Part of a small language model's weights.
Size: 15 layers, width 384, MLP 1536 GELU, vocabulary 2048, 23.7M parameters.
Architecture: LayerNorm before each block, rotary positions, no biases in attention or MLP, tied embeddings, capped logits.
Training: a variant of Adam for these matrices, 900M tokens, 6865 steps.
MLP neurons of a small language model. Each row is named by its layer, matrix (up: input weights; down: output weights) and neuron, and shows model dimensions 48-303. Each number is 500 + 50 x the weight over its row's rms, rounded and kept within 0 to 999. Numbers have three digits each.
After each neuron's rows, "fires on" lists the tokens most often at its 100 highest values on Wikipedia text that the model never trained on.

L7.up345:503503439478468471582467477527442630504492532459564504560491509378616532562542429411493598452535520512492477606576466460491471499503495593480505448502524497519587476582569552539479593566509565484578493455491474503526523458500558530461536443558504510449443500521503524492551565541495428487506432482536511482483397483540455459458477440515481428532557448514572526545481503573499473513496421539420604500414557514469559556479420546467487527555442582537498563418431408491560528495433510462431429460515500514341572523476446490461512559486467459482483569508482434492474471504433454562539481459503559504412459493485466517541538428497356488514483453513499457530520585544489512502480502453505483494465567625621518439574352530502435441553592444557453488494508407469487490557519423
L7.down345:509457495508521530441542523456467453446557412464439496611501502492646464428461549440508501475499521487435476444470599434435428502527473579458439460456521534412544572522541422457438450464463585500398519472601560463450469470369429576572462525501437520570578421524458446468462404508529524559532474538510437500480463566496503481525515568460487435532490536551353476509582548503458467499425467493492445434524543424530374451567490559558548492510472406458504454532514545580441504498644563474554501473475499563527476472503519455424439412495570545490445415500507442495511524563520481462596455539411534519547533573544483399492470570484451463497540443525516506540511447528524542511481692544419561474507449481481525553364599433578504492474421577550610523475460555565518536560437523
fires on: "y", "s", "ed", "d", ")", "ing"

L2.up409:535440491533482452544530466489581523373587576503609517541485447516534462501561524545488434480543504456488458482495550453554536397555480500456503491483457481513560547501496474489488336539477548568459589502534455471395451574473512473557461429425536472468529494510528588421557413486497445514526531544542493603410554645545499378508477521488541443471607486446501452564523511535505441545493506530479481457472559502470514462578548437520469560530581583549462437479470458539384485563539595460425462477521528579376580597372471433515445520525490598548550531449474564533491477528416401479443472499373591507483451549496508495399518534578509455444548591510508455503430434401510465465446572491464503426459482483575515399494549415513517488475449460502463414549528462496488553479577563
L2.down409:462463512448486439627513537496572424489502411473481495481511569411490528491448577509472434472556493571445590394588544472602451463480520457477491370413561474507477556474462428498504495540427474458476500538445607498509492494460415545451469546474578460539530442484623474541462531463515514433473378540546460481535410439544537435532539573581476476550526450497458503525305415500468503508601487519439559454475467501470424470483477541474509532546533467519486589515583483530506472481552458495536480398495470519466428426442489528520562506504512458519537529498590502430500456497572512477422467543512598470520541517515435548513543484443477538558551428487485519530394531550410481483642528592488490507420563459426457506535511516520554495485557508488432438442513438457482471496512452
fires on: "ick", "er", "round", " during", "ri"

L10.up824:509481501512415419493500515530547494472406576520501551458527423461461552506425398462497529478493487544593491523538486501529542541513503441375499546632471577536527454471504566576471508546512529539496403508561627348413526476436518444710492436596540452513527576466479665386523584505481530564459469488542471458456470533461510466528543497476555504502510475532549513535501490546457511439466445484492530505552508473574456531432444530570478497496431567551504518528548517447443462462499478501564601500568500522553496563475467489476445457537457494537428477443500450566546503473493480531498562501491564478563524435424435546518490414536459478522474589416454483456518540497573453533520526516490522520516443509592522556471446423430565555528518469430382442500574430442560551590499526
L10.down824:570464506513465469590490495551482407545455521508523514545514515531511518503495546530551518486541599574551532516455451561475527598587450472602508578491471445523539553553492505504454543472541508514507451540482557513477447545264580540495414407514594489496465498573578486463607506527493520499490544473477486493446517502468450542465494402487609528398586427447510583484564449543526545573555551429414503487455537406494433480521452558540549487415545476458473401564513557436558499537476484497493514559590498445515452478419502443579470396463493432459526537521434482545548410501508515515492522451510478479507465572411466444519509471557515513471502487429548380478500569500499477448558554504472540497561492481520538502511491523467598530508431592539450470533492476502568514488440431
fires on: "th", "ic", "gu", "st", "ph", "ti"

L4.up9:435479597506534477543519491566478555498490599457583482495422468438514453554415507561481523467542522508451543467487489475452534533560631497471504512524510482467484557529567521620471510472505546539498488430481498517514483433453507499434503342475534499518460422510558497532431566497524540476428439456540540449476554591449520493514527537426443567531577539483512540529447533476443554616482493596502488525437490573489479534560463485507519504538536596407428483443482436605522466517509483479406504521430542609514501488478489523450504540485498395487513537506574476510504549518444413457467628490449423568465483534415403568470496523547469487500510542585465549486450453421490492524470559458517497532497512505451524527485572491565513486531516517560469495648475453544508485602502507
L4.down9:487550528459504429534489574543422534469489451518540427465450499544502581441493520554537452426437523634457538492530526555417485516514548516543427535479571438464479488467551542600480409430458439510547537479542548533453501481434488523411484441480491487530472361563435540494496481487555548494505466496545487499496436418460531565522499542513475532460472555591488524552440518429506607618520460511503588460485432530494473539553468506482509583519554577445443492554484507497472491554447507507503478487438601501449477400495489578524489524447499434544440426491542512487530550517473467516461523504464487517515444555489430683458527626612467508520501529467443520394565499458428554571449441536566437522523514497542608518444535422539405530476549467595531550561489439490538484591538471
fires on: " sub", " un", " Un", " Trans", " pre", "ult"

L4.up1014:564496412456597468460491522564481453432503583450568491508509526497526461525459463429560518503432552496499536522574500483573518387532450586493552474474495495546476542605499493509475474542511526520493542534475443549474482473477388504550460487474481519464493524536520414487632546555408509470448472510504432467523580436522511397573526419431517535424454544430455515584539521552462404567470537476439539519473562413496353549555430521519473520505594568513442523474503443558371436506539478388471515481521403462552558618524523512505554490513428548534470487468536556524548481467475518498516508514461564436428398464504497508467524493504502460505583565476534430505485566447533482558469540598504413464415503539545511460499475440449511378495548514497465495563549385492506561520505505
L4.down1014:550449480420546478480447475421577522429467543454435488531461516494538408592538458531531474435484460481465508409486423515464427510527534567472545467494555560597511553522557610474466558507530475541520520520555471547512539495429465466534473558412401501459474538441555472654442532550487470501497501624549561531485502495528559446452474530493533507470564509616472468483489483531517485517506517518505502573461458477554451539394488523556568457575508466492540504441489430480452470439616577556503521403527532408478461561572466521493438538501450565571542429486603526474488484524497582484551443477411577482543572445439533510439375523555435484539474494529480441502449510546557446605528614473513495501433426474610595396456430433473492410488568496544421461516508509538504478446505626
fires on: ",", " only", " October", "ly", "ally", " November"

L4.up996:454444521478468506591526494488491565416599577457538494507567540494499413494478556515536493433440571465529481467605442511540464513468612477452629496519521537493497505610429452486435446550495463529574589460556503452437575488484365428499471476506434429467448466506543436521555507396383494532421490564491437440518513576502595401538589489532494480531549494455479538428514597490430473556518502502520547527406503474604461515544375428538458608468530572528471440422525540485518354492417491569494474546492524535456520549563532504559500453498495518501523517563615436536478504487516515568456410412459556600509476470403488528447493521590469522468495574524534569540552548476480461508519534565455558526541529527458489517471444420541488445463444509490401499594505475560498523552493410
L4.down996:430459442519527539640455502517527440505437447491545475416516458544557484452538556511476489471526439475532450437402494532496481563482472529508597496481533574478549481394406441478470452459510468444514434593414489457424485512724448470487494483520466470517502538505481504524474494496515401524463517553409476470492515533513588439462505478496552493489501443531453526485481492480461499481509504513509511502485565399642460425569545444545492509457562473537466482544427547641549540466512526495410476493480444510423531571493510542520520397553447553478506470508555486537519572545519497440379510485502512607534438515459497498597496542477435463547526575555551545486480503590476466526521336432563474580521483494489520484522460527473468390440545574493513545440543613636432402499421503
fires on: "After", "in", ",", "ing", "ring"

L7.up489:493445540465545496473479526548438575512614612572566377501468507503579471575533499488547550507569500511416523509494565521534566500525456586554530534424461481479579443536513472494533509463572501564445479498496498506372494591454444539589483461498504499442460449585475614399477589449537480439495523534557448386479534437553494475439545569506451550486570502501585542574399488539404544457481523457515492514477448356518509471469502520554389518532552456507514474447465416500485450487532524435403461595521473565526519525531520518454508537493482487498405574518541492485597472521548428510508502563515464507472530495421465449560467481513391459486500430607470584582509548591521511550529524529472484542456450440421531557435516450532481479523400493522519457540529570429613565505524489
L7.down489:528611468552495534475569495434592487539545525457437530505482518467479578436491506475517581488452477518605473503544548445543592544405551499525495411506547529499371487512581417521500505459456551507569515504468467429593497462486517486511467534542481506561517511493551392555526478505512534491480536471533510505498454505446494569569519498486458466405523554495468525544504569439508473492432416538609471469525535532432419468490491528556502470526490519435558520570592526549501555487493471571545520516550545419459615523463387524445441528470545528512621452556525574610526584501520479475569517476454411474493561437561417542506440523625476436512504464535487493440587505516484498474522422474567480412501563482502444447484553584364411519501618430528455469554444504392463502547482471
fires on: ".", " m", " |", "-", "o"

L4.up535:415463529561474430475555524477550514505405507508643466569509458551513500497481371500495534423387590508567481500496478549492575370526516518531557460508537552537540490450440471537523484525524554462473518522500487486499560505464506543498543519555477473457484484502518564483452558394381521452524540474488514521482509508448472486581516493533524522489425493449541436471518499519477540462473615550526548607481572495481495532524500478524507443470474421534424503504622522428429471545552481518620460498526497553477462540452472462573511459534533495537472487457465545545527440471478468599452396434472395541583516403433496498512529528609450469447572534526509538467474513426619415484418498427426478618522467509549485438459482466483501428554407527525554492554462406496543525553468515
L4.down535:531515407526481431468465474454403520469494449450438527491421504466478512446559561496449548554539556402486500474477541421487481568445514486519472475528484469473520468508516455514522492494528571413422447495484546466546454536522473414413427505523527590412555529444522486486622520526520493535575404526506516605448506514497513421488465556528490535503513454457532507477481485456425621563515525454533431435479518510450589522484479466464541557537451571546533473476458571427539427552485454514395597585435458417438498580517526545532501467457467505474495492580518464543593500503489583517509508484449544434462423447517482544391514532470482608465461565529475539479486423482570479519487475495517451620492456464481459499472492581516400576566437532512444523558544526474541634536530545
fires on: "est", "th", "t", "st", "te"

L2.up1460:473510537441512529477364478482474483509497477473538531585446526492420453531433487452508420521559513449536424445584501487495510492526536494534497574520397460508442527497528509560388532528478444477501475430513469537547507448457502542510496448451549548528490487454513470540479527567554513604492486628529435421422444499394524469463493545475487437455490491509545478451472529471562500647515487486436545494573533383455550497512495435520491468419536563549449583524493535514519438444475492531425417544507497540484587459607473458520514436515464534445510541563506467412527502461460445468590490393465498590427483545454502589453540476582588481520441485513485439556505593474507450525579484474494553580513484521430426458475511460422511438484550549533522511518569563515590411501441556
L2.down1460:590506545479480412481490518450432394491555474418528444367520529509494508481486424454473466468530483423478443509465596557478505455436559488488550487622598609572536485511428419506438476520458408419479458520512614404418557482388524596479466513594542545548565463502508468421519473448476389480574498560445499554477513510513537517448480543471625507465469523521459515549448517451409472466500497638453599555487458500481478533420585553634485470494502470493524528547445480543456535486472523569543529454463462508476464512452542524378493560497499506552614554482505451487473427461567581521495496525427453532548534403536455439456507452513487481509519532479460569385593507552428547452453545526464544469505425514498577481543604540495498454491498483552429580492445486452514462534474515
fires on: "ed", " in", " Mor", " Win", " make", " Ma"

L4.up1092:546485494468486527466553510551556536545432525471458525577492478471466558432450486564509529492368427511517498595508425628575525452517508450453481509600554595512498506498474426544544467534553555540489548469597506547540554592490570501562457487389525490432421523442589530405445550483337489429453502566524567485535487469484542420446485496479515543511445486484492452442510599570593442515546536530431498496464500538408502454511508446546533502498545454475394429430498409502471571396471509500534522497496450451420568501536526597437480472471513528492498590528428439532502447533451523547437530403420459484451440443493407530499561412571515483447521519507504446477464516617541446541522533550519513489580507625528574477497436422560499517501500558490498528557489505456490483555510536
L4.down1092:449494520592462513529428548486406524547510528536612528483550622448499544535504524424502525550547540434502409447414449530500565535495542412444510511513414471554453479489528541496513527481570399563526514464600547457426528544698441523524492460561463599451592519366463463472444489531459467467570586527480499489533561535434527639486540485452534556516437503452519520563448475425487527484453395509498469483491530477509416436422412442528493574432512529436443563478485541573453439428499459476531435429455508540449516504492464474527542519522496548466482461495507539540422482471508495497404532541562555539571498456453556497525441509580539472499553516559515514463513452421517541527467485406535473479525551439551440411498612552531421516532505473503469515537585483584525493470446537
fires on: "le", "an", "ine", " the", "est"

L4.up472:574415483503477450544499510476558473525480531534575419550511480511516520501587478437552594506419495499491420528526448455504430473492514499490525435561493545448521501612534432542537539616521490505552567442469457399476509485451491467531592484534481553453495458499500466555549571512477470492573497441495487539516491509528522558465476529589443477450455483564588447492497494522601502485462493480478433468440503431512465519437553434496474540601559501533497516527495462468466492496471486511520468501528455561439544475467526403501518556500467543532372503515560459550429473473454445645477467429568456517479532451471438582610490569541506483479440541545459467476467539507487474505559511434512474571546500603433490446529483494473522468543433486554435456576581479413557492409550550
L4.down472:475534500546479508529545579494471540404548549495382473499561486567432493495488551530478448484467529432547436499607563471564562478465633483560455488574537474553442527489457532554502518478508497439418455573488536446521441477384431456566377497523537486521472549546483492403412511494525528482536478606503523490473496420474509535471540458496415515512516456467401495481596449464498515470468575614563557444436461497448505530485546512564544578502484485541523532569548532438515579473571446503511412430535449518598552492454505538485495397493504620473629550502458466431565484433526531456606504537518427486466520525536473512434526431460493454577483480454513545554515540492537456539462571516479516515544485481555484554544523508480586482469471453438494535446510473454499505516502545
fires on: "th", "at", "ch", "s", "d"

L4.up890:452513522504596513534476539526514497457497512398538470539584571482641526457461475470590442461423535511519525530549470562506521501424634461523528452552511496559503503555444486493517504574592497463485545537513526528456500476504447591499476467463466465479552481661491482535558509489389506489436479562471527487538532513480615406562544517365432474529514606457502499432533569489472401600513543614455574509448536471545464555560473546520499550487506505581564437381445459527474468498466533409385453574484467458503520503516584507473483417509486551491498475530564453485584500588481514509399443489486536533441590466427522537520481516493425487491495496501492568479497587442542509545508533591498529498504450551529499511503448479434560495473654562468465517592583490542521513526468517
L4.down890:485450448564426502557526492493470465614483454609493468517519533411570537451484519496542493466537462492460518554446473510525522522579500445502522467514378505482559554402495515467486502472547444464459442592445451522544555491849494519488512567524550465508476455508524569508481485480495520507524520511501513534526382487520528582444464537590542492539526479642529449516557516463498507525516542443466466454478465494547498386452479510488505442495496390517552556582515459497535547500508484557489475524573453475457458510545516465508490418465523525378454492539514394564479477536430546431569443548545509597455472574398442497592450470491500520561536540428550494471488591476569507501460330401475513500381468453467516503516498557581440531594519539514376556434478446442517488516427451
fires on: ",", " that", " announced", " when", "After"

L4.up954:598505373461587527537467447609558458464565592486462453564465490454498570579537540483560516518416487507507453500548533515474429509552500585597500475566496526490454499478503487518470532497445488519477511503478541492582538535448492499499489473504476518413498503523474529539609504490545582467401499568453449500517501625494482435558512406454544523408486455557472508391481581447472422554496537539387542499403581490531514505480577460507534564531462544497373519440407433501491509543484450369441481540484510450482511480521517491479416443637533565571493496480495569466479540511442483423538526549427505455494466578467481419419484518509493432490524499577437468503477540520571486403525590585514531451498528588532506552541478550488553407504526535453547531553391442514502441522461510
L4.down954:525480528605472537446464549500514614540484460481498492544555520389486507467539501543469597519632424466480505435398484471451455497542525500514516528514555503538489423527452483534511508471499499527545465536473415499510499468408495491483628565463430477422424444485535503496472476509521506419437483575478566559389490474631465528466463554529511535502477471521424485522509529523465623506489520492500435547472515455511485559500484440464496527470427548490554518484525508472450411630468549455583519491492522453532484510516414514397513488560489458516491516553500570525467504529512476516507437395512467362562506471556481514474529468543462538557464421539409493415498473456508464470460482399440473546536503560587525586423544413656501504423467529505403467562525540551540580444576509
fires on: " well", "et", ",", "d", " /", "ly"

L4.up618:482498452515463409479431434519417491468484550537502494466483587537525507581479519504486531516485559451496583451571428598520591505566561464484515470501516483519567491587516536587424415568487497436543611443480597404579429491455400548578534487484526454515551476475505532477521428496441623582507493498501456517437485551452498372526526494493505492556540556481473475435443507537545493521567540580501567554538526506511458407467441478555506434487554570504453469464500515509460376494526464539513542498462469561431542515526483440516505422540518438486553473485440560538513522434394511613552470495418592515466417449458522512407465431609439564478569494540561431482482426536517483525572544480421542529504449484570436465491562429518522463620491501564455403480592393510524613449459495
L4.down618:499477490563455455459476558473543483457537546598525522460559519538577517515496550402505459573466509519509458427512501506593536537495484471486663504419480502536529481602513461439542522551472497474481554522476523499546481534428499498515541456460465494507500522472526415471543434460463605598536573506563480514511413517477410384473582531611402474448454476549457495560483494487563501628456553460491518498472571648437552424561501555538491437550477562366524435481409634548616533487553581550536519558537490467458483476576507506471525485539456498480471472451575466483544453515490517500476471483464478482419447432418523511489510450499492544460483470503515585460523573519460458514409554460508418599582383476471515502496535545463493509600494579534507496467551507511437541504507461
fires on: " high", ".", " Se", "tern", "cc", "e"

L2.up513:559447476579589507485463479540536542459579497520496555466477516401449517502587580521508498402401586496494466511580517520545518474549453532457504545467606536462524520509472419525472458481479630507557470505433481469434557521508423488557465463561485547414519473520563552511541566494480511356472531515614488534524400559497482451523560456481494485440564446456543430588467536515560470603437485376517473462439532539498501518481487520504543516532567588459538462475427437448462456534527473554411475505482442423475438488436624523458503529557547559456515478518511518463493520611489345481450624525448629522500511480510524567542503529505459443405377567499548519563411466456628587567480476517418485465433526521486476505526570487521493374498570522454608406592595480428573541503529415
L2.down513:427574567423411474443505524469486468421454498566552397581490461463529618480475459494498474420640418484498547559448567409422474470487509526511501474450442528469491544563528432513549534488498439434553513541537481498531534501470541513538481558548610430515540463467453442505454528582503480537487570541452454514430516439511537497469467484440544567427521577453503527492445521528460535481551512556517459532600513443535434530465414494601503475468502527499466528546508551456547559517483454441570470425575430427658492613548398566497474545526449500546482499467390472483484485434528595458554484536528419503522483511586449405518517453522490535533524465479486547494532442532542447526558469431476501526538509371522507482478516532449531594434547546522460555505499470491523493530485566
fires on: "n", "an", "w", "\"", "ary", "in"

L2.up396:576475519537449454483473507592455544470516532488511539519512627522509523607510461500513547418471591454510407497476542443449461409532502426395468528586476508464500527489460467519472469547538463510454638560523519484424569587473478577526530489443501541480576524504641520440529500436479577568352517495501555579460506535551487460495559338506498465580511507474485451455528574530492409503424462475479527482414550534500495501541533492544495622497520470475482491518500570538515515515532506527540569564533441512452504507465472420493417450593534494473440604479443516507499527542465476593400459491374554469378527427518426473416549540560493437449519527546536533465466443430514473517503544461546479485484505612488554460533507543382532404475485482510498448474528454528494502475485546
L2.down396:426486421482403464434626504562501503576540498500485538524549455535378434556593545543579490567471432503486551445557501482507430482447526495434593515533443489565502529498516489466516520530541397548583493532553588567435462535381556514599425456425419555515568460435529561441545429498528453518494408534558541515469467405501453461495504493522500430550429451467577407475470537482511604480489530451408511508523500489594513551567544537451446408538497501532526481586540522358463498468502444518564533555495518586454414495563520467541465472491453506559509526498606561476496565471499493521448492428583603454572550503513529554551484528530517474510514472550507591567469529626445461474469510445463528510406501548375483502502567451488515534455547505521443466458488489499516473488431530
fires on: "er", "round", "ney", "age", "ing"

L7.up731:470516518476448483464485488566474562486524507444604505519561426474525467577556461502460568432528570462487568498576438421486480432511517560489499442467592514443510492543501437563506515534521456486452422465572600436535478490548461566444499454488462510475483593546506650528513471487547474538470452571543444518472495446530538515583595429555364469510512612566482514534522455585540552588566561518445505469446484377549441513602464576481439464584508462470513467393552430482534518500469508518493464427507507431431467521541513590393542547522468434467473506440548375455499506597508486526428440480491467533519469444514466540445509552524482518502454497572501509514428489541457479499538459462482525524459499542497542430533481535488535384506571544553471387577582491590620480465465480
L7.down731:470461474529553549492479468463510466507433570453472539571452546498475473449466450452507403531520515437510412395452542544488458569525588485514496561604428395469512530515493506462519475404461476457523574524404503573486550515245536383490545440464511515489536517440565374407582456583431486484546520498468501475505501483495501497383496518411445516436491526475486463463510559465493421487503478600430509497488473562479517464439511533547569512474540568531544590547474597507491516568512476577528624511450496469566456473487590443610468471444554521457474506534512482482585518460525555502490494501486573511446513536516451464506471429405473544490537433460545389538559532540504458521453586525485562431489419432477492549527492527553493548482480462501548558444422473489479597464531505
fires on: "s", "n", "y", "ning", "i"

L4.up110:482547476489455448442541534514518488543487512476443520562406513436508647536434527458536552499462533504523444466477469508501485481592604517508488556627521495438497434447556524606524453465519580542529575527430455515454554502500477486525502462485478551480395474531554399477564522531418544437527596566599552506520528531445471467407442507583427507541494531518480451520451618551493634481610425486427513477497417481492570411493486430527495522465509518504490453459447505442443478513516566514489455468507423525478476492519529511453475587500617517488509503502553532574501589559524438533561466453411545558530446505527460526557504509546474505463545475475425491618512489569565404505523520440463439545543484537537502433510493486588488483433476468409458540556438418459511413475482497
L4.down110:533491460514483483621578521497498532630543555535546519503452477519510602569470474550544528505505517372485461319505446548566548576519467473499558559497431521467369482530480555520459477517520436567466500456618399460482474489516492475499453473500544534558480527445369560528510551487505430430607538535534522515490472489498477530481434430568501520473517567445503520406628503503470490531564538511523478510449443466505548430555470488520526418484611470477606486569505595545431558443550434484495511411506512471532623472547505482486527491480446530490472460449381465572467462543493519498521444527473545521547581503510536424561556494485502475457514613496474563450557563552388485579562423494522588425467468504547426452500545519482412550444530439567495543544490467560513514581477515
fires on: "le", "ine", "ade", "age", " Office"

L7.up888:502455377566466443606418575496565528548570546536579561523492501554470562538563468527504482463455606510556541513493460510579548504485506578520506456499475534489469419465472475472437515541593519492469481528510540419540480519491529556491536394524449558525528492463534435432554437461477539515456518502485510496545391591552454474568582471439537531546532465445461546591571535493457541467518449527469546585455479459504406527533462500483476448508496561520478485455628518481465505446522560506545475539484422427486517521484505547436531508497489491491469519523581575477533592508500475556524459449418473481508459522408478526462386455572455439502596527622532428501504493440592549517478529492430454485496484481491468552551430418386529447508545536446588411488461466523551494496620600
L7.down888:433466509485348455572536515446549436545460517586540585520574371555478566493505493469469493607560576536495517542436415583439544554429454504472466492440501404452471528527451450493526513483533551472495465519562528452602423494597596546462460436540420566486512511448563566526528493506498546452468503575452489470428512559515507519486429449527444490437433446453470563491548508499498493540508550507488519513514482531483504540492380588452460553546462511483477582487472511484484456524439534459521466514496572505514453564445503474500613412465487431493425509490449448479454589481523490477459602506457505502517498484485521484585625473492492549523466600562538443404482431549560494467465484519490540487461577539428435617512426559437594476520487436572521545476536492496581499442486559
fires on: ",", "-", ":", " (", "'"

L7.up420:489512501493551453564585437522521482514548487520544490572613468566585594587487441445441621435426548501477405550451449541402479547514498508483510515478434583458579513489382557503568481506502569494468566470508507507398536527464467525481443478503487555380490496511502567509512464524471519420527534515549474517478410515527462517576463523545454459623528515555600452445563601600498615486449491506472555487466487447506424494466468509545444442542458512461468411473541541412476565584450468487472476526558464492512470532501516470422481487523558499496504547579511604496504468574475440537507498432567516488562530468440461551460518490544518455450562544511486406583491488431509417504522484460483416592501513618460515466551538457503510486528464592525404527501444491522458559483495517
L7.down420:551476444583558424365466510469571428417529616362494560444542489453494503484530519547494439567525538452596472518525533478560521513444503467482572447469481564470463472555597460493545502489484478503523482533465579504585448471384536474442493454430516462526550550423487466554498496617545574512544506566467530550484533593515516638479538522486468457482464498497402467530485419441450457584549476490455545516461485530577438541447498509557495497542504540416486496491576465598565516524501532506443547471462534473492420550503489499532570526528463495521498496479381357500452452458528483559523537582532464429468520502426486436508527478447522551501463438457504582480452480458568416563487554579449530473399441503547497507468440544427527517458556471553626479538529584443471487501502498
fires on: "st", "t", "at", "art", "-"

L10.up189:447591486521488465538513546475609447478566527522498604549511453457530506472478473555501478466539540490489424537520449492537498469614603435404451506518464526493450565477470510509460517469464581489563461502451554479486524516489452586547480478457434479520588547454445516476496471529401443352429474455532541450567522605534478490405567477491498569396450569525509458444506511605518451464446502484548527474502541534491491449477616480497461468440495580490529479514462499534486561496533424536461474506481437473484500509412547528449537533503479478532481481587544493484565456486470468500474462573458479579359466508479455513562414520473571477472522570553496500452503550429562584560449488453524501476451490539501459482433545522543433562546534532522506428572583503536502590466502577
L10.down189:478488487579558469480449517474391497456456525534503462517507526517508546489441491477433447485464541504445501519456394601582421517465471519526526546515455528484499577476433514433547542536483553456496525554404534485562439568478487402453564498550529476462454483505485518481435530482569529524610427485507467527416492446506514436637530545471576508495462425511469535546507426494449496458499506433395472508544590484432427528535454491455534546507490540453418524522477451527497407446447505494579503470590551494606418522537564582532566514503519476530477538492452530551513524519524510477513545479536566487621529578467411446492523611499379452471540545456530532387448426530466529382521528472507454482464434549535582506527466511509486458476545527420549553491402515579509441525547415
fires on: "w", " se", " Si", " Bri", "re", "n"

L2.up191:414511434562414389466495410615487501494529532482427551549437587488456506486522565458441497486499609483552434507567467525556534553597465520527487466502562563498465452469508472488447402489569577491580520399440540509397583566455530533584549522413492482475573455446598602430440514631463577419457545538551435515483420557431471437515554404480419494537492482487511435462526601536529512497620511507510463504476560525445493457469562427542516502505528525515477479397404496481533539472563495496501513421460469438463523484491522498520547524504528521534510510475519469496500444513429435532422500518369491487513532481473404559425485443617515578460537550495443540474377513426576498495500546464474457494503564536540455466507443422432456483465573580525535459486528399614567593472528483
L2.down191:536486436476453502483499493444496522454554569544539451448531467518465463614452632483519479554452533448500412581505452491564426524483453519486513481455594595454436605658476486494496382432471474457427479443450541420489465550458527549627509544551422502499562547438525536494515453536496551466466515489462524512462506487538469400542538467526448496424476449393493482521581474557448440525598532528460539512633424446423469510491486555437498533494525570416451382388528429598585508494541506427464513515552470515507431490589493519498453500444524553548516459620487451499469418434444505596501542440513479533465535556468602512561488481522509540521525519425575541409481470492530512486536511471424611478410495528519467441451458538568582508544536463458537522566423576515525505528515575
fires on: "e", " se", "n", "der", " Se"

L2.up169:536438472523503424407523536580469588415542521483592488549511505473505512511421512588519574436554555528447503471529460600518515538462564347459509481545433512447479517543408435473521574486515537470515440521456407521470545462442529503553555456527507453398475477594539528452452539454500557518436532482612464442531462512541546546498582474531460552506530503476511529508474545462503514550528498500442470522456564464482456447483482455468491486491573539430452467418471535575412408537511441464553515552460493511572537438565512346462564392556485485502501524543525506470516483539494432601561497490532476579432462509377534561514482554515517502512587479478519544594479496453485501561523511531508506544473480467543469509489566418552495503491524540472479476486398494538531475505443479
L2.down169:498603510495500540494487520515418499532499518474593491537410441543559537493514549480462436512577546573433551493545536491544433602538515407525549592525633386450435515549499586486524507460481532404497405481554581468421510513480481498521529511599488496496395425564505512504506422513398596467535440508613479481496478530442551483478480511480533504540446542542388600516509504455468553532526481501559408483539523490530480524482552378505528497596567616466489449397527555511449584541547475451549436471492506553452442464540463413544499427455473473592527388425467487515492445552510499523545526546471475541510576478453561468523461506512521425538561585545472533455451532523585598476439495538436481533505497562540511569462478589520499504569492522508545531586507410504413451561552477
fires on: " un", " appear", "Note", "ult", "pr", "un"

L4.up237:477459474424504452470488519511511407573452488501490532628523514503494523613490521416457456460448530517534488476513513399448418511481564483551486494492517485478500537470468498516500433452508456516480534491546469556503562540485477577508487485475495435424495549502514457578501441480447442521578455600499503509503530507490508525538436414466499573614500502565485544452533483611438565476479582375551584547503460416569505461594473595580465505548458489544525604496488471541433449590474404484471497514533421483366537525522455449447554516486504538544490457387519569416471556457323545405490488505518463487514597502500509478389485459460455529588596564414462500588524632572455509552450513530449423570528510429540505562573469471513553486530502536462426532490515471514554498487414502
L4.down237:555568556466460461527503501541515569539516391483455406497487403550497389566550446527482513557486408499386517509529456506481463457524477563480511537591552415538507478478464525570448566504517563479555508489463515472433467534604498485507490504475465522552525484620535497557499462407453485414419538493541417468491459431592497535493544603539470550454505543435509523477511502466476452641561471576421437417520499589479433500527545454414511516394449494508399523485478548582486538476517523509632432481415533564576528546556566588525549565513486547501559564506530554523509517480475529535523520589502575502562401507475542482487527532609463492403459495521505489412484448464511481506485435516498438540511461504520438561485489586488446529478522532532584483466470448421466526546554576
fires on: "ra", "ity", "a", " August", "al"

L2.up508:496469502569430462478528553449437554438577517477516538464484547484584569505516548495471549518477578494539483549514513497574492537536480509558605474515438449499553489504411496575392474491446467440492505523514508484467450556453498532541508486426421524499553430417577472469509430463499512489525448468501520493537545490573570503474542413500369525558538521584494483550488499566475551520627441527461540525515429437510405470556495457543536443443439548431519463448514426583521418519485433471556462531505424490497518472470514489463449405542480495484495592508542597499513525509579502551490484458528429541524468501508514541544451523574510479531577527534521428492512428465485556529494522407440478466475571460519558555461464420425540438430508554362389446498451526492544489534512549
L2.down508:434479525598445469462534440542497512566551498500538563484503501495492519478589483416479504564544586513530450512418523569505430548414571514535505551499476520483552517479461404539454535462471522469523511487585498517508415585384471475463481397538438534531501549376508468507536415526499453523528514450442406550518571497531456510469501521450429405535482415461510529506443481488528457540536463485487573529512448501455541511473482576489467419486496491487432514551514584499592500562553567534451437572529481513589557456572495432512445391521500416390491574573491489507406599513465467460418531503480460436440513537570505407549567533549495487477464536585527494465470450444431457497413476451534440406488593487481427526449544492474497516417489540536507538481533479538542523455453564
fires on: ":", "-", " San", " $", " –", "+"